Weights of a small transformer language model.
Size: width 192, 6 heads of 32, MLP 512 SwiGLU, vocabulary 8192, 7.13M parameters.
Architecture: rotary positions, no biases in attention or MLP.
Training: 125M tokens, 3803 steps.
MLP neurons of a small language model. Each row is named by its layer, matrix (gate and up: input weights) and neuron, and shows model dimensions 48-143. Each number is 128 + 24 x the weight over its row's rms, rounded and kept within 0 to 255. Numbers have three digits each. A neuron's up and down rows have the sign that makes its largest values positive.
After each neuron's rows, "fires on" lists the tokens most often at its 100 highest values on Wikipedia text that the model never trained on.

L3.gate152:156146103129147161111195132114091131111105091148167127134128135138116100123148110128149072162144149135141097113119161149069137150132103148126128136154060105153110137147131140131154112129109120127101134159132098119164140138121082162110097139128107118125107154056109135123098129098143106154
L3.up152:150095144111123147101115126168104105121110143122157151115146143099146086148156147119093127168109131160168100080170121122135120123124151116139088130142155136156120181128137127135136184115118090123117133115143127121154075131130156102145169115145138152100113124159114096165132104115116146117
fires on: " served", " worked", "d", "ren", " serving", "led"

L3.gate116:062104136084153108106154103103153135134115162135135157141114140169127126160112140126141110105156095170137129106167105146161121111145150121139136113121110133117171114127118161129099089133151142133120090120090159131092145149094119126139162144124081141123115134130139136140126119098130124120
L3.up116:134124085127159152100138131087097144146186136115159158095084126152096115102153102114099111160130160157106100150141097074132171094160113097135105177120128120103138140107111108168130147146108145138083125089138123137140111138130115169125149142150146132165119130148126136140123082167153080171
fires on: "e", " =", "ound", "ita", "ose", "ol"

L5.gate270:126100148146147174104178090125093115160145110162169130115137122126151100146144111106144162131145151146126131127108122169109146141102139112132179156148122136096099181129147109184127096115136157112142145167096176123122092128146159143136138094116116092124127091141162170118160118160108156101
L5.up270:126113164178115135081153141140147097161101153077149147137124141194117078115097151141110112093133133122104142116140174163134143126123129137163122137120100118143144177163132134106129111103150134139162151094120141116132114120146122121093117090078115164114115135153142142096103125109120134163
fires on: "'", "ham", "h"

L5.gate309:120147136152127107106140102147165132145155167150116147118161143110089158153136091100066140163117193158102153111135131146130145103113137152099092124118144111150142134118101146164146100126153143130120107139164144160111113073119141131135137118140091127148101169204128125116144127149066122142
L5.up309:115128118152106105157155105083114142125096143113102093111160175171139144098160109114149122155168135117120199090124130166131123113083108128106147105118112163102165119125124118107143107117148133126104128118127138111116087122131086126126091149109146113155114103156125121149124113165101154127
fires on: ".", "s", " =", " so", "ake"

L3.gate24:143129130140131158137144124199137154103102112146155078102117119140129119134139150082132097149112135133132136120122146115118110138133130110087137096102137104155152145139141155127134120125151127117096147135100135115139114116128152118124122117124128119115142130106121106102127133122147141057
L3.up24:122149142106104142133138137145139142098153134160100116150160096136128124090083092103139149163142128098091121105147155124138142076116138135131118158162116123159151149177118120120131108168113151118118131166128140140125122150167175108119175097116120132148105106139138104127140090150119120101
fires on: ".", "au", "re", "bi", "s"

L5.gate155:112139155174108132119160111115146095087133159144150137154103141127124147129138097158138136115167140136125114118133104157086121125115081123154117144165120124140123164080126098119217121136143151133106115134090131157121081123123166127124108109115122138125107133099094137095141108103111150100
L5.up155:093084134113138123131118109156085139149143118079101138152153134130137099128122131110129174117115137149117149089139126132148183101138141085122112188093163091117119119154119170161078138135106171122141118167074176146127140098116143108123162136131119151093140078124137137115114124099138188099
fires on: "'", "th", "b", " club", " song", "’"

L5.gate469:150139120122123139179092111109144123113146126117150138123120101106115154123125148140145146140137121139125097128130105086118135150149122119150130120188097145121135128156134119122100087118092145105087126151117151175121165151132126147177106132135100143131126134113149116124144141074166096152
L5.up469:127129067129142097103114174109177099133125122133113138115154136150170158148103118137145117103129127121134132163160107142080126128149128112144129113112144096102107161126107105164137089169056091129116131117130136157126158146097122137117086115127139144154118128154153124128121131129140092156
fires on: "s", "her", "–", "ac"

L5.gate247:118124110123128129114123124085113154134140132147120156079164141124092149130174141157118118155137156165143124110121102152108168118185147122145128141144116172117128170124128108163126106142163179098083154120120130153121143107118113143160172085154060105161075139136102147156140146173093092102
L5.up247:108138093150080142151118150147087103166127133103155089099124144130126156127111126121145165127106142172132121131154115131122131143155122111137100116184095178109209088147143138104129114114138175143122135132120115170173146185120144130089136140060071100141139132090110145138101149115163114135
fires on: " t", "N", "the", "y", " -"

L5.gate40:111149168117099138141134160107082125123103140129115121097113170144164164166156127118077100140155147189181135129146125142099140080129139113094118159131147086111120142098079140135095129142135114100136118136116147131127147156135095132144158140121095154136104132149056151153145139123144128138
L5.up40:154135101131100161118136142126127151145115138153116133124184137099167151109099170109097164154114119155128180110128150142131153143134125134107091151173134096085166116137117105151160176112124120115158115118116140105120113093146108128130133134121156105111178114130150141116150124125116195111
fires on: " as", "-"

L5.gate50:137140192178140094176143132119137146154139103164117158100126112148123131118133124149118128142120126084107131123121100109126165128116132115116144131138126143099131123154108135130104161137130141118166163124124108142098133102112177081124129078173082125135123102136099119157171133094131148125
L5.up50:127134126155123094129113104143131135114131120154136135140156175122135089141132106125101128128127141138121094156160155141122119122140098167127122097138152111145075105128122135086098113098128129097048101133121116115119095128143149119164133123179120104121166126112142107145145085141133104145
fires on: "-", " two", " most", " in", "%"

L3.gate74:133192105149123067102077160136125144127152096126111136107153091127141172149143119170125134085137116099170121105156136117076125105145132127090135150082129120091106123136145132129166120103125142102100130143122159185092161154166168139136175133158128155065143092139123130147125148137143134123
L3.up74:118155107148126141136142155136117161118160133119125136114162128151127156114127123154134116114098086085133130129148152086113163097098160132100120161114153148083120089140112151127152140120069127133146094124109138152110181148161135109163157116179130162084145183138097143102123144109144116108
fires on: " also", " particularly", " Jan"

L3.gate53:157151130157158089138144102142124134143144126154138119116133080146105147138143154133133107090162104114173100137122122184082106166133141135173170124147125099118113147103162116111139130094156123116119117153108135172115097133191127116130114121124122146119154140114158134137135155102116102154
L3.up53:170153115128103101108089127125090143185130141138115104130150128122132147136110132131149115118099149125134128140121111147111124118093123129140125122141080105122114137159159128094113157104157102083087145095179108099165139138152176110110131144108115110118106146137152086160179084129130147169
fires on: "th", "st", " cm", "rd", "p", "z"

L5.gate406:094126122094102143144146128108108111082151106140125091130125088129127143129111146092139148145145108129141134134106108158130087104134114141112082108147162156110136121134106152089145106162165163148125134089143137153114129143102154141133112118103110158114097122096113142100127129131150128157
L5.up406:127151164154143131143156129106130054096152137134109149106104106152130167124115107157127125095118164123130177106130138091074111142106121126121140150119156123109085085147136125096086123097106124123101123171120155141144125144146107140110110120137129119080136132130130156148129130088119117111
fires on: "f", "n", " years", ".", "ov"

L5.gate366:147142118148149147108157146115108121144122105118119105130098159114133111120107114177124162124098112113120143073116148124123125128142129173083113152106182146160178093121152161111151114133131118096131154121143098158165112148135127184135143151122132130114123118140106110139170118140115151154
L5.up366:079142067134185130118093112107142111129126139135077158104143154147131126124134121155118113153121143114120133126113127153114089148169147139124106087125158137132113159108159124144113154154116089074183100077116130145130132128128129114122112109128114182110155106166098110126117106127134094118
fires on: ","

L3.gate140:136129141114118143164094153119113134157128083143131096088157143112125137152134129139172134150142144141107099122128142145089118141111137087112120119108145104096103116143102086130134137161101148104153104148088137081136137095138143115117148105204087132102147111114141183160162115134111078120
L3.up140:130130148141118131113100130181103122175125136118173165104140144130170114118101119126103107134087132126155120098147154123084128098141125079159148117136133098097108129128104125129082126100142112153126081142125115115128156129142121124095146120120124115129125143153123125141153105154122157133
fires on: ",", "6", " has", "4", "5", "9"

L3.gate410:157125155118137127067120116147149145143142087134053127104140111168119125131135099119102118113093161145145146123142093124177150108134093143145095104098140107169167141139158163109167098152139109084082106107150098119132096096117119144117163148168136182098101111111134128110163118109115095137
L3.up410:140111093114126132153127129112103134112107119120111175150130138179128133127138097101130132142147142087108119143172096123146130172173096122105176152122108103132087155142105125136116140154175120136100163127161139141156129129132153142093105151175151109119116081129085131187132165112142064142
fires on: " ="

L3.gate198:153074152143172092119163114165130122145082104155125142075185168126147142154146130106131112136115117135106105076145129130100120082066130127119111125101141100102100129132191153094117096128143162145133121132133118149146136129140123143122161110112103124095121115137139154141130133146064114139
L3.up198:108118125142167112119145116118118136109082132146124138097165124125120130129142115101134063094169093128118076132107164095084129116090145138126172137127138116085121157136180098091112121150134144135141149155123081104155126110137120120121129100114098106131108158138123152136096172160095147146
fires on: ".", "−", "–", " vocals"

L3.gate139:123111170115171122085097101104113113123136155130140118114108162120131108103146137110119142119098151169121134157107128132134144138135169147107112147136137138079130115079122143167123123128130154128121101132131168108144121126121118125145159124088125099117115140136137121090129161141115118110
L3.up139:139124154166115081142107108173138109155136123121119134111159149144085127120104131148119105115158113149134119156117143117098086135117126135114096124107130132124173085139113117100150102139144132117110120147158115106132124141079154134116167111160142100123144073121147149103141115147154117117
fires on: " St", "R", " sometimes", "C", "Cl"

L5.gate249:116134103139097147112097120061096124110135091110183120142131127134114158136143165111128150152117142125171084118120114125122131150155148112128177102096110177141129173120116144154131128109130129094102135135140140111185068151126122154133140133134107170139105122162136126126130152138101098110
L5.up249:118077135136155096145106121102140107161098083113109112107128130135155147181148139112199121136152110129139119138137112151128144150087125154160137128108114132119097105133161149110135109150104118150161077166109140112096114104139076104074131130148160115153186138115119151088163107128145094116
fires on: ",", " and", " or"

L5.gate261:142116123116110121139165162106142107130155096183091116111137154129132144190129116138166124104065161149123097144129084122115143116059125082175161110135149163151159132102153135140133140121153143073146108126149126181156094102112097166089113108109140124136122128137100128149145094157117142137
L5.up261:162107175094123131127109127149136122086116143119148155112095101194147070131091151135147134109136098186107130140090130148091142113098078137158137141145127126111095139149146170136142121118115110074145115164092145219133121088117113101142098137133153121106120124138108125119112110112165108143
fires on: "-", "'", " of", "iv", "ul"

L5.gate457:121154103058139090097124134117086120055124128181137118136127059131124114122113148145155171117131141111092121128163097087121111144092142126101154122131091107113094129149133112132096153149128125112137127099091156125110107143164143133106129129116135128107124143106116137159126131096118133123
L5.up457:148096113107168150088083139093124107155112131131135149140112122167122119131059096157120122107158116130114121111140104110155168156103122121129109087155090140106089127154148203145141139108139143126107131140183125135159126117103129127108128095156155158122083158169124136089125118109180094151
fires on: " of", "de", ":", " called", "=", "  "

L3.gate404:141125124144146123108122133100126140129091104134160153073122125123188134146134127157113094108124115122187124091144129118104118134117096102160121179121113110134106167149127128153168088150119121132152143143150136118111090128157104146124162153124126117105154117155114094118149166111138085095
L3.up404:111129120129144098127105138119154144150119163114124136095129105121179134120132134148075099115135157102114098139137112121156129104107075127151166139137083158150157177114157142151115147115102119149136131115121128101133128151137158117143158132126117097135140134155137192118137125133102091137
fires on: "–", "−", " between", "id", "ho"

L5.gate70:161155174125121153089133125152122069122148146126152094130104099087145040128170089078092111120116158155123165145120139150133123079142106125080163162109139095100099121096121124111107150100117137132128134106170123162132144128111119123111117121128138157100141132150114155122128127117108088129
L5.up70:134098118115088163149150113160149131112120145110144138116175111109097102145127128132077141094111103149146145097094089125087143099111122183107112127148103146133119117135170155129140069121115142092117112125156163130097140117115118084145128110151153098133144098110106147098154116093127120145
fires on: ".", "'", "nt", "por", "-"

L5.gate180:107150148160139112147189116134081091138115129096095153148155156130145114137138116114124169168100107130118136109147083129142103114151156118149127163153097144129089110138093131109147120139069087111135144071119137172136132111130122159120143166136147123105139100147098137133138149136145095070
L5.up180:093127165127115133093149137167104128146149111137078181130137159161167124143115131093104150114111120114155148138173151091141090121112160086121100106120131144158097135130097118124141116115127119111126151100104122156142105131174159148117139138084162092117135101158143156113114103122128117095
fires on: "d", "-", "ing", "c", "f"

L3.gate86:115151155144137173185140113116144160127155147155132112092126153167116112093158179138062124148166130145137098117129117126112132080146135129141133175159129133100095094091124102193106122125120156164119104121126116090138133146149151071187136098129141164151172134170081113126090132112129161111
L3.up86:119109134140118118133128137122143125097140140159060101122111133090102182127106160118093173118164135130097126149149154123150106069135119170115097158124131159115085140130100098159118153121095156142100130101130111111127103149116174122134089110116125136157135151157093124174113115168135122094
fires on: " number", " so", " as", " –", " line", " series"

L3.gate182:137128145117132088112104133103121110098109132145129100105119093173108121142130159110094099080111136098158107120142162115097060124111125137149117112103107065102091146139122129095154110138150132143127135163107144166135130141119143157106149102085074133136118135148167107159123129095170173175
L3.up182:133135104137155134158144147154105123165090113151132123069113123110102143147091101127167091128165131102142100140109111118154144084111139134157153104126108157151072144113172126117113160124147126125146155119097149095093100119171107139135116091132083141171162104153141149113132111103126140154
fires on: "ham", ":", "oa", " Sen", " |", "el"

L5.gate372:113145128173128091149156141113129145126074115125156100144134160096149125097141136111134149170148117146132165124091154149136144110118124112099144146104141128165133167103112100152138119140115126136169144152072155108089126123103102134176131126128113120084144113130115116122119198131135085063
L5.up372:130117113133134122165145127133159156096095114136132147133153175121109131088077137126138122168130112144114145136107149118178144141090158116085118121102124143127131131146047136093095101118090152158157095136119148092127139137127118105173114140109179143123146159163132140105113133125155107075
fires on: " of", "pr", "w", " F"

L3.gate30:082148142179127125143141125120141152153095096104105113143154148114163117137114139141150140109159113169173119127114100144172089121128149182115131147064148124139106113094162143094097136119149155132144168123143154163134110109134108153090106136154083109123186108162145123124142130149149170087
L3.up30:137128117139110108150129120131112111118143089133082121109115136104126158103098125108150130129161107165096106117130103110142151137151158138089186161074136073145131147119129091110131107105128140098118151104123106191147134149133114133142134117133138112150157135158143113137117112156094137130
fires on: "g", "c", "mi", "-", "ng"

L3.gate406:141130134141157132131114136153167103095156094160125113133153098106145159115117104127141196142149127157094115095127105113143111098091081117130089129121146094115114126154142138143163104135130142120125143125112164176106109159115152158116149121119098107130130096114117170160087149139111116107
L3.up406:130118118105145145116083153134135075125147140144121161140110120139175103080144103173093120120121149141085108124151155114131159107098094157154104141139155088103124146161136136167161107142095105177124106100121148127123099171166106127114136123133140080148116097131119158090086140133148128119
fires on: " 18", "–", " 17", "18", "ata"

L5.gate505:136127125106099115162166098109139168125161116141104130105150131106153150138103108098116203182113127123126109095110081089146144116110127103122152171107144141165125149148145091125139112135109162132153118121146144133141139109115143149127167168089114113090128120106122075116111123082109152105
L5.up505:155128147121153165148136126140141149139125134164109124103142116106137159133109117139072159125105171133066118161139104116133123090134100123132154123140104095116104136171134157130140129129133121117145106114153071132105128059114138141063179134122117128140117114109108146114141089099112138124
fires on: ".", "ca"

L5.gate495:128123113114115106118125130093079106134101113130162128058069123104097119156142113114103137150113129116110167117153122097109172131173116137140140150118121173129132150091148133154104137145104126137128105102124104165121098129160125163120133136111116197129171069110142092142164111100130124141
L5.up495:116110075141141100119090138109101125146147134148106137119109092126121168134101124143162143101149122108116149123193133159113150152126139070128117137148105162164129129123111154143089154141109121143117111119134108136125093121120086119124122113112141164137132126132129124167138096101143106174
fires on: " The", " ", " v", " to", " was", " rest"

L3.gate284:156107128140117098154113114131080119123136142170124136146143095164138136100117097146076133189137146141114160106122123118151103094133116146065082128130154121126141114109119135128084125135111190081124142110068109138130118164117147135132128143088121139094141175140090090093112114149153134119
L3.up284:143137062113168096090143129123086116108170172123092161145122116116076117131146120142150105124169138098116155103129104096143134137152158102156136173130129178122124168114128092116117151155109139138131153111133140146120132147130078104171098123137104159138104126166093133145165173158101132095
fires on: ".", " released", " announced"

L3.gate356:176145101130120095106133142123127141105167129136145115114158079162163125140108136116143096113126163140095083128158154148122074140102146097173139164144136154118137155107132130078117127140120131093130125174134125176129100132131132133101108145116056101157121136150085160126137136112167133113
L3.up356:090138139085197084115144115098134161090131124127106130163160098112126124172156141114097155090139158142138100125065169143101115115069130151141090149136158057142135087126147122116140103147112143114103116149121141149188106160132112086102170136107132104141122102125159152143094138116120116116
fires on: " 17", " 18", "par", "18", " 16", "R"

L5.gate385:133118126133155105173116135086168099135131135110083123095131099124124164101088098135094108149121125123105141067155110120141099115082139128112098155123128157094121186076127146146159118192145136175192130120130134110103106152109165128072117150107101164104153100145115146119121141146133164126
L5.up385:130112121164081109133132170111153152102150142097128144130168138092123117166121093120157123136121142126171080118171106125104116115118134137103136139147167082172144126142104170124197140111109075112148088150144138134155199122088101131139122146102117161136101158145143108091114127086135112085
fires on: ".", " Japanese", " British", " US", " American"

L5.gate330:104174128099109151118178109169162123094138150133144115117111136100109106130152074102115117150110096100119126117105166124141154174150153147043088149117134135111077134153120094134106152145134131122133147110123142169078148100089131151146105112132095093088143139100130078129113186115103132124
L5.up330:083131146106133125095148097126126165136142147116118168100134103074100135135102163132148158131129128076083110140100143171172123095115151118116067146144157137157096142099152126101101136176131105128110148095114119152127102156107103183084091107088107108173132145122157112146132126159151122136
fires on: "na", "ela", "\n", "lla", "va"

L3.gate495:202089084121153125149125133095128120135104125136174192126096136117147125132121187145170132138130164162111125154169093152097162129121166120117150118170077095147138139157109141124135129179084094157102133140126117128156132123139159114140153129149117152139091152113127110134088107130132100138
L3.up495:132100112111163174108137112126125118106120152139141144135145111165126089127137125168129119119134162161136159102109143101091125105138130144099117144138098122080044134141159149143118127157101141118073096154127154129099142098084128086140205115146139131128142099124161121123133115130188147108
fires on: " served", "ast", "ult", "pt", "led", "uted"

L3.gate71:164104119138127170132060142148089139161133137136119159127129118133171140141147137076142177135091137114116137117144120164101117099159147106119101144135115125131135140084150161139163145124110127135135130159143165141137124149086163135098162135112178165112123096138110061166135102100138089119
L3.up71:177119092136112179153084136135109109163121133102138165148143121136172127120184136099114178103079154096091157159138111137123124108164106104119130140164105129117130105117146137117169137139140126151132129168165140152149116132117138122129148092129190132151133133120124078180133164105155155141
fires on: " met", " works", " Art", " books", "co", " Math"

L5.gate510:153119140153156101106127145134139075134140106170116130100127108144154152131109104177114159158149093148124068129139118143105076104147121139136134169141079093130111133150127107114172107085143131153104156124133156181091132111136163172124127128092157132111140117122151127125139136118088127156
L5.up510:083115108129140151120110120144134128180134122147110134099139102201105135140128124162115127119116164110133081143110123114105120130175114132181141108114111125145111175138139137156140119140105119162119153178143096122140106129163106105143150107104152139152131148144121160163114119137104115124
fires on: "–", "s", "ing", "cial"

L5.gate292:165067161054104119150129170141141109134151178116144165087116139146177123143109145121109128110117133125103116145186086124124133136128119147124123127127115125160128099104148150134110094131139180117118111083151123128147111091122122128072183117115115109160107126156150136128113117149147150083
L5.up292:147124125100148168130164126130148127083103146136123115138144153084137131135108140104098114197118134135092132134142091137128139060103126141121137131151118114131124117086127113132130115132161146123094105107164061192125111097154106176152101091120111148150141116107137113159164154129136104143
fires on: ".", "ust", "le", "gn", "st", "s"

L3.gate324:115147131084123113144127156132130139089154148145160107110114076100155126151121138134127088115139121091109108132138140155123114157085141118113147138169145104144107135149120131111157127125137089129098138118112144120089125136134120161123121109142137102147151097174126129090130197083163150088
L3.up324:159120119102171162140188123140138146081172082103100124141140113110135158124104112108099139122107141097117190117139088161144152154119129155104133147121163113100122127167150116115131121150106115138097139105107155119117131123082096139101134111159151092114183143115138178103102132120115111102
fires on: " exc", "ass", "qu", " based", "sch", " House"

L3.gate488:085146132096146126149141113123132117120108123119133104100143150127154108093114122152090076102125145134133089107188139159088114154147075118153171130111138112145121136144162138152123128117075091080117137133125123116110147140104101093107095121114100122128161133156135126146122137109152108092
L3.up488:135100091110132083135149121148123119170137143103160082124119155113122172108139130127081111125089155140115118125150155110070106147109140127088155094133154096104113133171117130147112154103129131120121129132154175080125146128114112082152099096096132121133136154166116113110113129140150116149
fires on: "or", " professor", "r", " fellow", " County"

L5.gate211:123080132157118173145123149140132143139157042153108123141134117153099157155145113113109164124180134154152151116155126120133097124104115163119127098093128105059094117139083129126110110124128123116155118160149116146144123119160099149148120140107096124120096138103112119138147103117148131103
L5.up211:129113126097094138169120167151169149092104172135112166145135116099153125133087108150145127159125085145119141137102178126159106124112083144106109144151147102124137089109122103107158101122112138142151112132119155185142123124123114127129154111153152115104129126116159132131120136103150110092
fires on: "ic", "ori", " second", " first", "ist", "V"

L5.gate258:129173134148140136131126148131100134152174151139125145132107120104111131104141150121105096158158139106145119139102109155096138064123124135132149166150134167151124122147139125154094088134103141110144131105111118168159072111084124191121138119163069152148129142151107107168166135134124109136
L5.up258:122153101152131124154134090103129118117115154114118182126151181147119140142099114158163086128133151140089106167104131140143101170136150163119118121152086153139123151133130130176112133145129111117121112124125117154160116143155142127146103082095137140105115178145099149119126134117150138166
fires on: "\"", " by", "ue", "ie"

L3.gate479:152131135099066125103117129131117143137133148149128125097161127143120145130108136114104158121113121128121139079149137142111114102071139055113131141129128138137125176099121113132127122101125124114136102101142118124119115100122127110115125183093114158130133143125189103103141110119129135104
L3.up479:164174121090058124124103098119087113159130194086108109139127143143097148108092125145099117119127134133127127114131166118098135105152110087097121112118121150104085115111148169150071099141129134131102110135117102166103144120166146110090077156122120141153155130133166095133096107156127125137
fires on: ".", " work", "n", "i", "u"

L3.gate372:139091136173094148145134168132149065124143133134130112133118111114156128143148133152130157150117090133119100086147132106120137122115098090083133151147121101153163137119126145154147136084100130097130138114129104072164124081110142144172145116080124152108156110131147120166109134111107131115
L3.up372:136119119153102171114157115099122101117153179114099110152110111158101122106162073158133157170125119130110126121142114109107136125125106145111184120169092140128149110153153143107119123118093106116142113120115131096133140066093133113172090133127118125166107136107152103149111117176155115129
fires on: " H", "\\", " '", " \\", "RA"

L5.gate143:147146150094144097154152106121129077135115092121120103143109169148164120136123154155147137131116139139112135148141110111113181100109093151121133176143127079128100137107117087132131114112157114126134153144115157143123099141186134136130092144134114085118160151141129130104113104144116137112
L5.up143:118133143120133103072138150054070112129137121127112080106132125134117158132142142083121127117133141111121123112147128102125101112092161056164139110117112180107150138160134109115123081091107157128124185108083162134130119137092136119110113165148083191133098138138171160147101178155109109074
fires on: "ly", " well", " it", " still", "h"

L3.gate45:125124115131093138117159144118110118168158118128134145107172164124145118129147144116116119123128125180086140118150157147139145104160159181112116093119158195124149189100102112138136113078136125183106147101101087126141144105114205115137121153163116141142162098146132128135089112127089116127
L3.up45:151080069131168129111127127108142108114142121138127139151080128124095135120164099158118129098107110067085167096113115099126125149152127180108123177147126112173157141141136142149126102135110117143149161112122114138142163139160102138133115127151138102116135136120099138119131162117121093191
fires on: " D", " L", " M", "f", " page", " d"

L3.gate29:128163172130134128142137169144101128111093084121163111107141130133152108136154130178114131143126156120122109118153137140046131100155128116140147153093069132153136155131103070142164114107116159090162133173126163116127142118151141113121128134134118132115136111120133111135122123127121115096
L3.up29:138163153161140126170133164135079163108106120123140104133117121134151128096139088169145126133127133115144104133150187099082146106139119139137121119116128117146111138143132096081155166106122146111158095144110147123117137162143088126112104112138131125136134132089126096113122091131184149146
fires on: " by", ")", " They", " now", " been"

L3.gate301:121118094115161083120098147080118136121142126183094156127100132152116129143122126127178113123117122143148120127119096138144154162141125070111104161130123134171098136119109140181122105115149143105090149085122141148165097106129084193133112150132156108118134137167123102145097134172149111149
L3.up301:137140154098108142131101111158087087106158151143102172176123137161109071125125085124152093158115116155108114184142112106158125182146164133112183100168099153124107143100112130121107128149141120121115091127125119159152091090125110095132089116140119128192114183120125152126109106137156109145
fires on: " =", " Website", "aun", " name", "han"

L3.gate355:103156156162154126098182113128124120117107166118119102135151111119156151146107158134118106137136124136113097136193120166161110110138107128145101157077148142141135131093149099145157122141138130138111124102152152135085164108104146135155142138099093139148125085145115124152124088122129166116
L3.up355:139101127155124127113173107108151118129122164149142118139084130135143158160128126116132102177164142135137172126147114171129129136136128127164160158152126144102163162108105093090134164169143137147113161128129141110095151120158096138129138160138106157174093126135130103126144150127151129158
fires on: "g", ":", "le", "ode", "ife", "lt"

L5.gate204:134158167107111114162121137083072104107104069117124107094132131133148139138113106152114102147138126133134134092114097098096128086141148112104130133145094137154150141129100116131146116130131130116116170129107136130098131099124103118150148143179136151135134124142080112160145132111138097077
L5.up204:122135138158128142137125183079140114137163146088111153108118163154128103101083099155168118132133092144113139115110125108120134121135163144128121121178111151159146115155128185112141132134108096123140109124116131147094143128166093131100167084173114150161131126173096120114173103085179118099
fires on: " of", " on", " with"

L5.gate29:113135077102121143133115117105129153124096139119152102138135147158131121154147126128125127139137114123148100114137149141089099168158142092188133110102098106116112127124133166164148113119122176107083116110155140129147136158164104146133152167174184138103136134137136114128131122114120080121
L5.up29:071097119193147104112088138124128109148146134125149138116105102106133141134128137148091122161071115087099131108111142112131167159153117138124121152134145140137100134189143130165141143114083087109113160151124160109162117133155148118136155061137150129102131132147110118108102091139094140141
fires on: "r", "er", "or", "oph", " via", "her"

L5.gate475:090126158160115099124131129116164133130178123110109139119130129133135143152134152140112134141135113195121120139157140150140132088156145097150152165141120141136061144099120134169094131122127096123139157093112114102120121102153159138108154130163110132108060135130144146076136124180100153109
L5.up475:156139100146071130123102124113137154151135124141135157086104120130140168129165151129140133162113129178147121101128152118131174123176139134134147172115093127146112143121138079086090171119111118145119168134149112137137110131125112140110177124120134130133096174138127084108178141167119132143
fires on: "-", "ang", "ho", "g", "ng", "an"

L5.gate206:139104125166133126168166119125155113119164127109128103144149140164106104137144119125099138173124153099114115124124133113133120129136146135075167151097148159121104136154127165124151126143127146105099150091145122157098098162152159172155169150125142137136111134175124082131115137148107128138
L5.up206:130102115151125109082103086118104093146128122139082123112132150143152159145146117161165143112077132105141139086145109168155159167153158114153064164090115132143116143088091108149159126152116126116125128124126111114163141106131101095109140157140133139118137117120120135146115148143071112111
fires on: ","

L3.gate409:097159187133122127108121134180137130168110114140156135106181128133158178116113134123139090125076070152140166133158138170150141138110107100132108119098162088083146120149149114174122172107092140146110148090165093107109165123143141111089147145125105169115169115133120197118180120112103123095
L3.up409:116128127111121129130163150137123165123139129142076098111105134142109125096146145130107115102160118136140122122087120127128096118120152149141174171102175101119148144119108144122148117126130073133126187155138147147133146158118106132159121126121103155125147151143099120125124145195133145149
fires on: "g", " Total", "h"

L5.gate383:146165118130156113132153146125104109139154079120111097147145139172097120160162162114142111103157134113156108098139090164135088098161162123167103152158117149120123131133108098136161121148108153120099119117086124128075140123109080133126100138138120102136118111130101158132145131137147103160
L5.up383:146129123115091117162123125113090139162094109118102107166194135158144136154088144125163081110131144115126160148118088133170104103141182133143152129157127177094134105109135124133155141132060131155119084123120166179129078116132119114103135091090157116151143130115121144127121140144166106072
fires on: "-", "d", " played", "ó", " was"

L3.gate329:104144130143189160149149141127125135090123093152174136162095142119111118140159171108138141140137129135129136115126092079149149130133150101099124163113124162154100159099105119164139150151168157128126161084140136143131120135086141137125135179151111091121126128146096118140108170133137109138
L3.up329:118129086116152085131137115159086141129124107113152136166119144113120142146107147139160145170129132160132095106117133135140110117160140186156143131102175145101144118128122137134134099115133143147133126157109114075120119166126123106127184111125087169160166147144123125141101109128147168149
fires on: " at", " At", " During", " won", " got"